From a checkpoint of a small transformer trained on Wikipedia.
Size: 14 layers, 10 heads of 64, 51.3M parameters.
Architecture: no position embeddings, biases, tied embeddings.
Training: a variant of Muon for these matrices, 1261M tokens, 9621 steps.
MLP neurons of a small language model. Each row is named by its layer, matrix (up: input weights) and neuron, and shows model dimensions 245-372. Each number is 200 + 20 x the weight over its row's rms, rounded and kept within 0 to 999.
After each neuron's rows is what it responds to, as a language model described it from the Wikipedia text at the highest values.

L10.up1138,208,199,191,198,205,204,191,173,170,210,224,217,204,220,198,222,201,176,196,185,214,190,185,228,159,203,204,182,206,204,218,185,218,199,184,195,199,206,207,183,213,198,213,232,182,201,216,188,218,198,187,173,167,214,206,190,201,226,174,165,207,172,203,236,211,186,182,210,191,182,197,218,175,178,181,201,192,209,189,210,206,204,235,192,177,192,169,184,201,223,199,185,206,192,200,182,205,203,221,180,255,217,213,182,206,203,189,181,237,229,191,192,195,196,179,167,191,185,175,224,219,193,195,210,213,189,237,208
Description: Verbs or verb word-pieces right after "to" or a subject, often split mid-word, such as rec|re|ate, vet|o, launch, join.

L6.up179,217,182,149,208,184,161,236,228,189,155,190,196,203,200,180,206,204,188,201,205,211,193,217,190,204,171,187,197,190,174,201,236,174,225,217,204,183,222,230,200,200,211,199,233,180,201,210,211,212,205,189,177,177,218,191,171,196,196,190,173,227,183,213,192,205,179,220,199,188,216,215,229,176,170,188,198,188,209,199,214,206,214,230,181,250,198,196,279,232,192,200,215,184,218,218,213,165,244,206,208,236,200,190,208,225,196,203,223,211,155,184,217,237,229,192,190,208,209,241,206,213,180,232,185,219,172,204,233
Description: Final subword pieces that complete a split word, such as ad-ults, canc-er, bi-ology, L-anguage, mut-ants, plus thousands-separator commas in numbers like 12,263.

L11.up870,240,201,201,199,189,189,197,186,210,186,244,168,191,189,194,188,247,249,168,231,189,172,207,213,170,192,194,247,228,234,216,180,220,224,188,196,239,171,200,200,193,218,194,191,150,220,201,214,221,227,194,211,219,183,166,196,228,204,207,203,184,199,207,176,243,174,207,195,187,228,169,203,207,205,174,203,186,174,212,199,180,210,187,235,210,198,221,184,207,151,197,165,159,220,166,204,183,186,211,206,217,175,209,234,201,221,191,245,203,243,234,210,221,222,196,195,212,178,216,186,194,178,175,204,196,207,189,201
Description: Word pieces at the start or inside foreign personal and place names, often a capital K, such as K of Krzysztof, zh in Nadezhda, er in Galerius; sometimes ordinary words (ranchers, ionosphere).

L10.up957,154,168,229,183,187,217,197,211,187,191,211,189,173,182,200,217,227,210,213,207,201,233,234,206,225,162,211,198,196,218,203,147,172,201,178,205,179,218,204,164,201,219,211,200,181,210,181,190,225,214,208,213,176,233,222,219,216,230,213,185,201,191,213,211,214,213,149,220,179,197,196,178,244,192,209,175,193,201,186,199,184,212,214,213,199,246,183,195,206,190,179,194,182,223,162,179,234,165,195,210,231,209,196,226,202,192,181,181,181,223,184,228,192,170,220,174,222,205,238,171,188,223,190,233,220,218,162,188
Description: Number words, digits and "all" beginning a count or year (three times, six years, early 2008, 14–13), plus capitalized "All" openings (All-Star, Allied, Allende).

L11.up927,209,170,185,244,185,192,199,207,209,199,223,227,224,187,203,225,183,229,217,169,193,221,204,192,233,197,201,203,258,188,211,241,210,212,196,226,195,194,171,188,208,220,221,201,209,241,212,191,182,178,217,180,212,226,192,211,210,221,160,215,179,184,194,185,180,211,220,222,168,184,209,202,194,195,224,217,196,209,165,252,197,181,201,213,210,212,209,197,200,151,195,169,186,225,215,239,209,217,221,200,236,164,191,195,198,222,244,225,217,215,217,194,226,222,199,199,190,220,221,207,162,212,197,184,196,212,190,184
Description: Commas splitting digits in large numbers, especially vote counts and attendance in Wikipedia tables (1,243, 180,010); weaker on ordinary commas in prose lists.

L6.up695,212,173,208,212,163,163,212,174,164,191,187,211,224,187,208,245,193,234,178,151,211,211,205,224,164,186,174,175,194,190,204,199,177,199,212,192,223,186,198,203,190,231,186,217,192,211,162,236,205,213,188,195,216,173,212,216,194,238,193,221,199,207,212,209,224,213,199,192,173,201,207,199,197,217,216,251,205,195,176,206,186,205,227,219,199,248,185,163,171,212,199,233,176,175,191,178,214,193,217,188,179,214,198,191,218,201,192,180,206,197,240,227,185,213,160,176,198,192,232,196,228,206,146,183,200,225,178,189
Description: Mostly the word or piece "all"/"All", as a word (all other squares, All-India, all-nuclear) or inside names and words (Allende, allows, allotments); weaker on commas and "and".

L6.up675,240,192,174,175,188,198,185,202,188,198,214,246,218,195,216,172,219,215,202,176,159,204,195,184,217,181,178,243,210,220,210,177,222,169,210,194,221,195,194,219,190,200,211,186,202,186,209,197,210,204,194,222,183,168,177,212,200,203,188,193,228,197,174,208,199,245,175,173,203,189,193,214,199,193,192,177,182,209,196,213,217,240,199,202,206,178,201,213,196,190,218,196,202,214,220,191,214,200,158,176,180,210,245,205,219,220,201,215,181,238,208,185,165,226,210,200,173,211,176,216,238,197,183,194,186,173,202,215
Description: Conjunctions, relatives and prepositions that open a dependent clause or phrase right after a verb or noun, e.g. "arise when", "circulated that", "aided by".

L6.up454,192,179,175,214,188,174,162,216,168,167,194,231,200,213,195,167,208,206,198,192,192,208,203,206,225,200,169,193,205,209,194,208,186,213,212,219,200,219,177,221,185,223,185,184,189,164,216,199,171,218,211,217,219,193,199,189,132,224,178,208,200,191,213,195,169,226,187,229,212,190,190,225,203,199,186,181,162,202,178,176,222,187,193,229,166,188,182,198,187,222,173,191,165,210,224,194,201,213,199,191,240,208,166,201,207,199,212,200,207,188,209,212,201,217,211,237,224,163,188,192,201,221,218,179,237,206,210,185
Description: Fires on tokens inside an unfinished word or number: name pieces (U-g-anda, Al-g-iers, U-go) and decimal or thousands separators (10.1, 210,913).

L6.up7,204,202,187,205,202,211,196,190,228,227,246,187,200,203,229,200,221,205,196,214,213,185,183,197,229,190,228,191,191,211,217,233,206,170,224,192,149,251,209,186,184,216,234,177,206,186,192,206,179,213,205,213,212,224,169,172,185,207,210,189,244,203,232,194,207,194,225,238,229,198,181,205,217,192,158,178,200,205,159,177,171,180,229,192,193,228,199,184,212,212,157,191,178,234,193,193,228,208,194,206,220,203,197,200,170,239,204,191,241,190,191,181,164,192,228,199,213,158,216,205,204,174,199,199,219,185,186,228
Description: Final word pieces that finish a split verb, often merged with a following "the", as in coll-ide, viol-ated the, join-ing the.

L10.up764,215,181,191,198,228,210,179,189,197,210,205,203,153,205,206,190,177,186,209,183,201,210,188,223,208,226,183,177,217,207,197,246,231,197,189,157,211,212,195,165,162,193,200,193,183,181,176,209,161,192,177,222,179,206,229,197,206,225,209,205,213,201,223,206,170,178,210,193,223,229,171,224,202,169,215,199,211,222,181,156,221,225,190,196,203,222,197,166,198,193,183,191,233,208,228,176,220,156,235,213,215,179,229,200,218,185,221,241,197,202,173,199,210,235,168,233,207,199,227,178,211,215,161,205,257,161,232,196
Description: Separators within multi-digit numbers, such as commas, decimal points, dashes, colons and table pipes, as in 2,801, 9.850, 2–5, 4:47.

L6.up129,186,224,176,202,193,237,210,201,192,212,210,153,200,211,208,208,201,172,173,212,198,165,208,212,220,209,210,191,170,224,201,214,199,148,179,184,195,231,201,172,191,206,232,161,175,191,181,170,213,179,179,224,190,204,204,179,196,215,187,182,182,174,207,213,232,196,183,182,201,173,188,248,235,198,199,184,221,175,204,224,225,182,193,219,187,207,197,193,176,182,191,164,206,197,221,208,202,169,188,209,176,226,208,195,194,224,184,190,213,225,204,211,210,203,190,183,198,212,211,206,206,209,174,233,218,212,190,211
Description: Last digit piece of a number split across tokens, as in vote counts 1,2|17, years 18|43 and codes 8-68|37; rarely ends of words (Math|ot).

L10.up376,223,212,237,190,212,202,212,196,204,235,184,181,221,230,238,200,182,178,175,215,172,188,216,205,189,195,173,233,182,199,217,218,206,194,167,196,192,218,224,187,203,226,222,230,209,191,195,232,199,227,207,187,196,200,205,192,211,199,186,247,179,192,179,189,170,209,175,186,220,163,199,184,248,210,162,182,202,167,189,206,208,225,219,190,214,211,203,196,223,201,236,229,184,187,194,175,192,174,183,204,193,217,192,201,207,178,215,225,211,214,212,234,231,172,186,155,209,211,226,245,200,217,192,221,200,204,195,217
Description: Non-final pieces of rare words split into several tokens, as in neutroph-il-s, var-ie-gate and osteop-or-osis, plus some standalone "an" before a noun.

L10.up312,180,178,228,236,174,207,228,188,178,192,177,201,221,207,206,229,186,238,183,225,198,190,211,209,204,193,230,215,244,213,193,196,193,239,186,176,159,206,180,174,193,206,198,207,172,196,219,203,207,210,178,180,217,200,190,220,177,241,216,211,190,191,181,222,231,181,211,198,250,206,172,204,195,216,185,202,187,173,158,211,209,210,205,226,176,206,200,228,190,209,188,177,222,204,210,161,180,217,192,212,223,250,201,191,228,186,196,149,181,173,227,144,171,209,185,222,203,220,228,183,185,210,221,209,186,200,187,216
Description: First pieces of words naming a role, field of study or post in biographies, e.g. surgical, curator, sociology, assistant, guest.

L10.up723,230,190,203,185,227,232,202,204,225,227,212,211,190,198,178,219,206,186,212,201,190,228,207,214,174,175,200,189,222,203,217,211,197,208,182,176,229,264,181,225,193,177,196,220,197,217,199,206,210,218,234,203,204,176,196,159,184,212,206,149,228,154,197,201,209,197,183,175,195,193,166,165,232,184,232,202,185,209,225,209,233,175,206,218,187,201,222,196,207,210,239,208,190,204,207,217,232,163,224,183,203,214,236,215,222,222,157,240,204,192,229,215,181,216,195,195,219,201,225,210,177,204,199,197,198,227,181,180
Description: Partial UTF-8 byte tokens of non-ASCII characters, such as CJK characters in Chinese or Japanese names and titles and diacritic letters like ș, ğ, Š, ñ, or Greek.

L6.up999,226,176,196,183,201,204,233,202,206,221,197,192,164,206,196,208,183,245,187,207,171,215,224,205,207,211,196,194,197,220,210,216,239,199,226,199,199,202,187,218,162,210,217,177,207,199,227,219,184,156,219,183,211,196,227,193,186,192,170,212,182,246,214,207,174,217,184,165,179,142,205,187,179,197,213,184,207,214,204,226,173,228,206,173,170,212,239,197,200,219,206,215,202,207,204,219,244,150,190,214,204,187,188,207,197,172,184,242,211,203,205,219,160,203,202,168,183,187,174,215,192,212,192,213,174,178,191,236
Description: Two groups: singular determiners right before a noun (one, a, each, this, that, another) and early word pieces in foreign names (Y-i, Y-ang, Ouag-ad-ougou).

L6.up258,196,211,202,184,226,236,237,198,213,199,193,191,189,203,198,234,182,193,194,167,206,199,189,182,216,169,190,168,207,198,221,179,216,177,201,187,179,228,235,229,202,197,204,170,142,182,178,196,169,189,165,207,198,187,229,207,222,203,227,203,200,217,171,186,190,201,202,201,183,203,184,198,201,189,196,208,226,191,181,197,156,189,230,183,233,213,197,174,196,233,216,183,197,211,197,195,178,206,206,203,168,234,184,191,159,213,220,174,166,204,208,199,172,190,191,239,175,199,184,221,208,178,182,181,212,184,188,196
Description: Connectives that extend a list or clause with a further item, such as even, including, as well as, and; also Arabic name particles El, al.

L6.up1010,207,203,221,195,177,222,205,236,222,209,198,200,210,193,224,189,200,229,198,231,224,196,206,185,197,196,239,196,187,154,177,206,211,218,210,197,171,165,217,205,193,181,226,212,176,199,208,179,207,207,229,208,175,190,216,209,178,229,214,164,223,200,191,216,200,167,205,172,187,186,191,205,197,185,236,205,214,153,204,213,189,215,217,227,199,179,209,226,197,200,181,205,182,198,185,176,218,173,164,205,191,227,226,244,209,187,195,207,205,194,208,218,200,218,205,197,210,224,217,235,189,215,194,212,199,219,216,201
Description: Short vowel-led fragments in the middle of split words, mostly foreign names and rare terms, such as Nieders-ach-sen, abs-or-ption, Dubr-av-a.

L11.up673,182,195,188,199,199,185,204,205,222,174,192,197,207,192,206,190,214,190,207,200,247,185,186,233,185,190,181,210,204,222,191,192,214,233,224,201,203,161,221,219,170,221,191,212,205,207,182,186,238,198,220,220,172,208,151,206,175,189,214,183,221,192,237,191,222,210,195,218,186,198,204,202,164,225,204,205,178,170,203,188,248,210,227,205,186,206,200,197,220,188,183,177,177,222,206,172,221,208,199,191,196,246,214,209,221,201,206,195,212,199,215,191,191,187,233,218,222,225,236,186,210,203,171,190,211,180,188,190
Description: Separators and connectors inside or between numbers in tables and infoboxes, such as decimal points, thousands commas, score dashes and table pipes (74.26, 4,031, 1-1).

L11.up942,230,219,201,178,188,193,187,219,197,206,202,209,222,157,212,214,224,172,194,175,174,206,216,202,230,168,224,213,217,194,228,212,203,156,201,211,217,209,185,168,201,207,203,193,215,219,196,176,188,214,193,210,217,193,176,228,218,200,180,233,186,211,193,161,204,201,163,198,218,186,187,174,180,202,205,196,214,212,189,193,238,227,171,185,208,198,194,202,225,164,171,161,167,202,193,188,175,199,202,178,233,214,181,235,198,215,205,248,202,205,218,191,197,182,197,161,235,182,179,174,193,231,188,213,184,207,194,203
Description: Fires on the token just before a surname, usually the end of a given name or a title, such as Husse-in, Dimit-ris, Dr, Justice.

L6.up941,220,237,203,193,194,203,199,210,190,211,188,198,208,186,201,188,224,210,241,195,202,217,231,217,223,177,227,220,223,257,214,220,222,192,184,208,195,207,189,192,220,184,187,168,210,216,193,199,173,226,192,226,192,199,177,182,221,197,209,220,193,212,214,162,234,198,218,209,183,195,207,184,209,236,192,170,205,196,180,198,182,210,208,226,183,186,167,181,193,205,210,178,225,190,207,194,164,163,198,184,221,212,228,196,191,199,227,195,187,206,193,209,147,191,198,204,212,159,163,222,262,215,203,216,205,187,199,187
Description: Short vowel-consonant fragments inside long non-English names and words, as in Nasr ibn Sayy-ar, Prat-ik, Kasumi Ish-ik-awa, Nar-ay-ana.

L6.up410,169,188,202,177,201,178,202,187,203,211,221,209,211,206,158,186,196,242,213,220,201,204,194,221,229,170,222,209,216,190,155,212,176,212,176,212,214,212,200,259,174,177,164,209,224,193,170,167,208,191,205,185,198,169,197,237,171,208,214,198,200,203,184,217,174,219,162,197,182,208,193,221,200,211,193,224,170,169,171,237,197,189,177,165,210,200,182,223,203,202,213,181,222,152,205,219,201,188,241,178,193,197,230,207,192,227,203,210,194,229,207,242,237,186,200,196,200,194,180,211,206,151,161,219,210,214,143,177
Description: First piece of an upcoming proper name or title, strongest for degree names in biographies (Ph, M., The University), also team and film names (He-at, L-incoln).

L6.up91,217,197,215,180,206,166,213,210,166,215,173,206,204,202,188,200,174,213,195,197,172,226,232,196,205,217,197,199,188,201,199,199,229,185,218,197,175,206,194,210,209,222,222,212,180,211,183,182,190,177,216,226,199,174,214,218,177,169,216,208,227,194,209,204,170,186,168,228,242,201,170,226,219,217,235,192,214,228,184,177,195,185,186,200,214,198,224,218,171,228,195,202,205,197,215,203,214,199,170,184,214,195,216,175,245,195,179,207,191,181,187,234,176,185,168,208,207,206,201,200,195,200,182,221,204,188,183,212
Description: Short word-piece fragments inside longer words, often foreign names in tables or lists, e.g. Praph-as, archip-el-ago, chrom-os-ome.

L11.up651,170,237,205,170,172,192,188,176,184,194,173,188,200,211,206,160,168,208,193,216,195,194,207,186,235,207,200,220,217,198,204,212,209,202,213,196,188,209,168,230,226,200,195,219,195,206,172,211,190,184,181,200,193,199,164,186,207,244,181,196,178,201,167,206,219,233,202,199,186,192,185,183,181,202,157,199,189,184,204,223,210,212,209,197,205,222,213,194,213,210,241,206,205,222,191,191,215,215,216,226,196,217,213,192,171,155,229,185,205,204,212,198,209,153,184,256,229,251,223,226,194,221,196,194,173,211,192,191
Description: First word piece of academic subjects or scientist titles after "degree in", list dashes or nationality words, e.g. ge(ography), Chem(istry), phys(icist), bi(ochemist); weaker on other school words such as campus, University, internships.

L11.up970,230,206,190,181,168,211,213,191,180,206,269,211,208,166,229,188,203,234,211,146,197,231,225,201,202,188,216,199,192,203,237,252,201,197,226,205,170,188,213,191,181,213,203,210,209,199,193,194,180,210,159,211,211,232,198,222,188,215,196,172,172,201,182,192,207,196,202,217,215,195,215,194,204,211,204,196,204,203,179,218,171,225,193,208,254,217,201,197,248,175,159,204,211,198,198,186,194,178,227,208,208,221,193,208,179,224,196,173,151,175,214,200,178,210,200,207,213,207,183,226,191,194,199,162,188,194,192,208
Description: Word-piece tokens inside non-English proper names, mostly personal names (Persian, Arabic, Turkish, Indian, African), such as Us in Uslu, Ak in Akrami, gh in Aghamirza.

L10.up306,176,179,213,236,215,202,176,205,239,124,197,183,161,171,205,212,211,229,186,206,225,218,219,203,193,220,235,220,185,206,229,243,168,199,171,196,171,233,197,200,208,212,266,232,218,157,195,228,194,226,223,189,173,204,221,196,182,224,176,244,199,188,196,224,216,199,180,184,212,227,207,221,166,193,210,137,215,175,150,178,163,214,181,207,198,207,200,165,217,197,229,184,173,216,190,198,204,186,199,175,216,221,197,168,211,213,205,202,208,168,210,230,187,192,202,202,208,228,181,180,209,190,215,191,203,203,227,219
Description: Middle subword pieces inside longer words, mostly verbs and names, such as st in understand, ro in destroys, he in upheld, Sanskrit-style names.

L6.up867,224,214,192,200,204,205,196,236,214,196,225,193,205,203,190,216,208,196,212,237,182,220,199,201,220,206,242,227,187,191,215,208,204,213,190,194,207,201,199,256,184,190,191,168,233,223,231,227,210,197,218,175,175,248,213,163,232,193,179,187,213,213,213,219,198,223,177,196,186,225,194,193,218,204,199,204,215,230,191,211,207,154,243,185,244,175,226,201,214,211,226,226,180,221,214,207,211,178,224,181,184,222,194,220,143,218,172,191,207,203,194,186,245,196,170,183,202,162,215,224,230,172,227,180,182,190,181,212
Description: Byte pieces of Chinese/Japanese characters inside parenthesized names (鈴木 真, 张…珍, 新警察故); also " in" and spaces before numbers.

L10.up1155,211,180,225,161,192,206,208,167,235,243,162,206,190,190,201,180,226,187,201,210,226,184,195,213,209,226,250,219,193,222,212,166,229,191,189,200,179,242,196,216,201,186,177,224,187,215,198,230,205,225,188,212,185,216,175,238,201,169,195,194,178,211,200,222,216,194,210,213,170,191,225,214,197,221,171,182,181,185,185,190,219,196,187,168,230,182,215,193,205,201,206,207,177,199,186,205,181,193,211,186,206,219,215,204,170,170,200,203,204,238,184,215,209,181,201,239,228,235,183,227,221,207,216,221,188,163,208,178
Description: Fires inside words naming a profession, industry or domain, often mid-word or right before the head noun, e.g. ph-arm-acist, ins-urance, football forward, radio station.

L11.up1094,189,196,196,220,218,189,226,190,171,227,188,218,202,208,227,218,186,214,223,171,208,212,187,203,219,186,209,210,199,190,242,214,194,218,197,196,194,218,206,201,147,212,201,213,200,194,182,174,204,197,189,211,188,199,215,178,239,221,202,184,195,219,211,215,198,194,176,196,199,196,194,217,224,203,176,232,220,188,205,215,168,180,212,200,211,213,242,237,169,201,192,189,195,219,180,222,139,190,189,185,198,202,216,177,221,222,193,181,180,207,209,201,205,188,191,184,210,213,205,220,207,206,223,162,179,200,200,184
Description: Fires at the token just before a main verb, usually a subject pronoun after a clause or comma, e.g. ", they" find, "he" leads, "which" are.

L11.up36,198,166,231,229,174,217,177,202,229,236,185,214,210,231,196,237,238,204,204,187,202,207,177,236,204,202,192,180,196,199,210,209,216,213,209,191,169,194,203,185,202,204,196,199,220,232,214,218,219,177,206,194,216,216,207,217,186,227,203,202,210,196,172,174,208,242,200,197,171,211,202,207,180,245,212,204,224,231,176,229,193,201,207,214,208,186,184,227,200,168,197,155,180,227,188,229,222,194,242,239,195,175,228,212,232,203,226,244,196,192,221,188,191,211,186,219,174,216,195,211,181,248,161,219,240,217,215,169
Description: Thousands-separator commas inside large numbers (attendance, money, counts), e.g. 2,567, £480,000, $16,000, and weaker on commas after noun phrases before appositives or participle clauses.

L11.up1032,194,193,192,221,175,256,209,201,205,160,197,202,190,216,163,188,194,197,228,221,193,191,225,220,186,199,215,198,174,185,217,188,187,209,216,213,212,198,144,219,200,224,200,216,236,234,183,204,203,221,189,221,202,196,222,240,213,182,176,156,191,196,208,188,222,230,174,210,222,185,217,173,199,210,198,211,187,217,207,195,196,203,224,171,208,214,192,190,217,181,223,183,208,186,192,193,201,251,212,212,225,219,192,190,196,224,195,190,193,200,202,195,189,151,215,198,205,184,187,191,256,182,164,202,197,191,217,164
Description: Last token of a cell in Wikipedia markdown tables, right before the closing pipe: final digits of numbers, years, names, e.g. 1.8, 1973, Rutherford.

L11.up523,247,203,201,200,196,184,191,195,178,202,174,195,164,206,204,220,178,199,197,234,182,195,187,197,218,178,200,185,216,200,191,194,185,175,181,221,188,209,186,224,240,212,241,197,212,184,189,179,200,155,220,215,214,184,159,175,205,230,190,186,189,199,214,178,183,220,204,203,203,172,202,226,200,172,189,156,232,190,158,183,195,180,206,221,192,216,195,221,188,222,205,209,180,177,209,189,177,188,188,180,229,220,205,213,222,196,227,178,220,227,175,199,191,199,226,201,233,219,166,185,193,227,201,176,221,207,224,218
Description: Main verbs or their objects in narrative prose, often split mid-word, right before a to/in/by complement: obliged Manuel to, instruct the audience to, was born in; also table cell separators.

L10.up1175,201,199,197,206,190,164,198,223,214,204,185,189,223,253,181,212,212,185,251,198,202,185,211,153,175,252,195,225,193,190,201,196,224,190,242,246,199,228,167,211,192,190,171,190,209,193,193,170,187,192,220,209,190,233,189,247,205,212,173,203,212,236,208,182,183,199,185,168,195,195,214,238,221,188,198,202,201,190,176,221,208,234,200,212,204,192,205,249,214,201,236,208,219,201,213,195,166,199,179,204,216,212,210,210,172,226,229,201,242,194,219,207,164,203,233,224,199,202,178,220,244,212,244,214,203,207,226,205
Description: Weak, scattered firing on mid-sentence function words and word pieces in descriptive prose, such as its, there, ical, with no clear shared theme.

L11.up171,210,207,214,172,174,185,177,234,195,189,158,206,172,200,163,179,220,202,162,211,165,181,236,207,177,228,193,190,176,191,203,183,208,193,248,201,203,195,218,197,194,175,208,201,195,224,192,213,214,214,201,169,217,207,195,232,205,220,201,193,199,236,260,173,227,178,236,190,183,197,195,189,217,230,184,221,209,205,198,218,187,213,182,193,181,206,156,209,207,219,208,218,190,195,194,199,205,168,223,190,217,200,198,215,203,214,204,239,204,226,183,182,200,200,205,197,227,212,233,193,172,227,208,225,186,213,234,175
Description: Two groups: words opening a clause after a comma, like meant, both, based, and commented, and mid-word pieces of personal names in tables or lists, like Y-el-i, An-sari, Mal-ik.

L10.up372,241,183,198,235,217,197,214,216,204,163,207,230,215,224,212,217,179,215,184,203,181,181,211,187,191,207,219,159,197,221,217,160,201,204,221,192,213,227,232,222,188,182,175,235,233,201,213,169,188,181,194,225,170,215,239,231,207,180,197,209,228,216,186,204,204,218,211,233,213,180,212,217,210,158,199,194,154,212,213,185,170,212,216,198,133,223,180,180,177,221,224,189,206,187,228,174,188,200,194,198,193,192,217,207,214,208,192,175,153,214,184,220,245,207,184,190,220,203,185,197,202,176,195,198,211,235,197,200
Description: Final token of a cell in pipe-delimited Wikipedia tables, mostly numbers in sports or election stats (12, 24.05, 0), sometimes words (Female, Italy).